MLP neurons of a small language model. Each row is named by its layer, matrix (up: input weights) and neuron, and shows model dimensions 0-127. Each number is 128 + 32 x the weight over its row's rms, rounded and kept within 0 to 255. Numbers have three digits each.
After each neuron's rows, "fires in" lists the words (lower case) most often at its 100 highest values on Wikipedia text that the model never trained on. A number after a token or word is its count.

L2.up918:078108107171166146088124214125149121165166105130127104158148133134128137162118119125173069120109159093141150102081137133129101152099100139114091119096110162116132117111157077096131131105070099181118115128143160129159140176080178164084107118118179145118066114134131137099204161177160080089145148076081177149105167139121152146164135121052119117109132122104116102070156119103060067168172
fires in: "university" 34, "pop" 8, "population" 8, "over" 7, "popular" 4, "pacific" 4

L7.up1265:162120094087108072132137129148113078116095103205089147131131144124136132170172052117139149123094098136087192151172132156103063180140160143135101098142080139071080066126110101069159123179134195186102129077153118103113126149082106101143087065077155146134130143136157171115098092156119225132097165174102080144068121143083175043169145125151103148128152104146137167163171053127155156113100
fires in: "as" 29, "has" 16, "in" 9, "had" 5

L2.up974:120074130095151123168155160143108169129119143179080115167140134079100119114114109046119136136148083135118098156079149109191137135066139188136165098163065064137109103170105060102157147136124130160113090110066091120171117157143143051105136126139090163095129186131118093087133121116149109151136123172134157101198105158109166137156130160100130107183122167144142156176164105139124096063175
fires in: "south" 18, "group" 16, "double" 5, "bought" 5, "southern" 4, "ottawa" 4

L6.up242:119096106125182132089161111132174138051133147187098136124118120167090191102134123120171150090047076136078182186070180155148160154187141113117150102154175114103141192142083110136159137151117117139150106079082041098120159151109132156107122164107099145153129135150097164144112105123067165131153180180116138090164195127134135099179158108104091113139144123104145098151089158152087162085099
fires in: "with" 56, "water" 5, "literature" 4, "within" 4, "as" 4

L2.up437:185199173062159144095121117126131145105152118155131065115071132165101137063143084092128073065102152113102131074078200128112174123149090183097089147073124129132135081181161164119146072123092111148136135141155161122147131112092164171114116116147111146086136173173108121129114115091099117164119151194133095163084117127145078140182120118096109085080199083150082165172093124142107136136150
fires in: "his" 32, "s" 8, "miss" 7, "version" 6, "sister" 5, "mission" 4

L2.up754:092163142092095085134166151173152137109116120158143126125126124091100129126146106122119086169064108135138104165163111119195141149142100067103150217098088116116194148143074136119144093135083158147136178137168139129075093137114109103130156090164118109127106144154161163165108083097067153143133162134116092173108145118132131139169141096143119132092162152094130134108102109117133212116166
fires in: "is" 32, "units" 7, "unit" 6, "considered" 6, "reasons" 4, "re" 4

L2.up385:086135189090161148152144156126097093134137098140144169153108104118148121102164150144138129102122126195139119087121141132145164149081100069132109149160090123147172124106126102130107130101113137197154155148029111177136165157186089182120148103159154087117133128128126205137115109038124090120144121066099120101097096078082110064084128157104164148110183074164088087148086121178167134094121
fires in: "august" 17, "took" 13, "tournament" 6, "top" 5, "went" 5, "rankin" 5

L2.up721:081083122116169130087094097121132134118157148168148148117167095106146142146117143093112106153135133080099123164141144144160126126149158086111154141107135169061104126117115199188080156112111164153212115071092152178090104106110150173067127129146132181118122194045094068173093107147086138089116131139133127087094109058162125104113062103161124118129116173127106104188139071129157151133121
fires in: "later" 26, "population" 7, "tournament" 6, "tour" 4, "little" 4, "latter" 4

L2.up320:177132056140146180114174106119100119117111084128130147091147090123176102039160056108116109116152111151122114085170164073170111130176078141098154104148183114127129117120160107148178136047153152170170127129159174098146196128131121136127114109128182153108135132134150151115113130115161089042072092155140160095080115136132180119132193101136114162136059165160115122158126064117132118143158
fires in: "june" 26, "men" 12, "jennifer" 5, "length" 5, "million" 5

L2.up319:133100187143150075150138198094115142159091130133108117202094107114110165162104050188129078141104134115176098187091109150109141147139141149091141131144105148147125115102164086184135153138074097091119124107149086136162146157149118115141129145117161117164097083208110122074082168145082139114128163099121118142145067177135218122122132168115145136101156128183066181117099104134085078090172
fires in: "who" 32, "however" 11, "while" 6, "white" 6, "hard" 5

L2.up100:097111148173092173172191127140083157079103137140178100108089096142153148098168177132155032141115154138172092130127124125103123104156157132143116106152155106109097107054125141097148104127139189129160154081091099148150114112130134152148105140073174110137127144060111105118137060126114150203120065119121074104121151106180149138162155126122170096136131162163117070138079138117130100119101
fires in: "also" 51, "video" 9, "side" 9, "well" 9, "velutina" 5

L2.up1011:153169109169173148070126128086140126123125168087117086104096141118183156103122171110177125040109163083154124112107125116103117122129146106131110215092154047110132132110148168162214170082137079132168155109113145101130155164161149138101143108070113064162183104153122120086109134148105149193135138107117109155129134138127116101124225146162179115151180103087114146114154123131162103113121
fires in: "game" 15, "women" 13, "greek" 9, "queen" 6, "weight" 4, "creek" 4

L2.up1455:074191147100093147134123122164121151121091165100130079126157044146187134083150138089140142153160159130135145161107098119102143095174165122128095162069175170123056180146119097128109074133094119152136122150131150159091135130143080160135040094120115088182117169181129129130097187107074085120096098114148128167064203132123096079113155159157163164178136126128121134152139121163137149129079
fires in: "other" 28, "two" 22, "seven" 6, "others" 4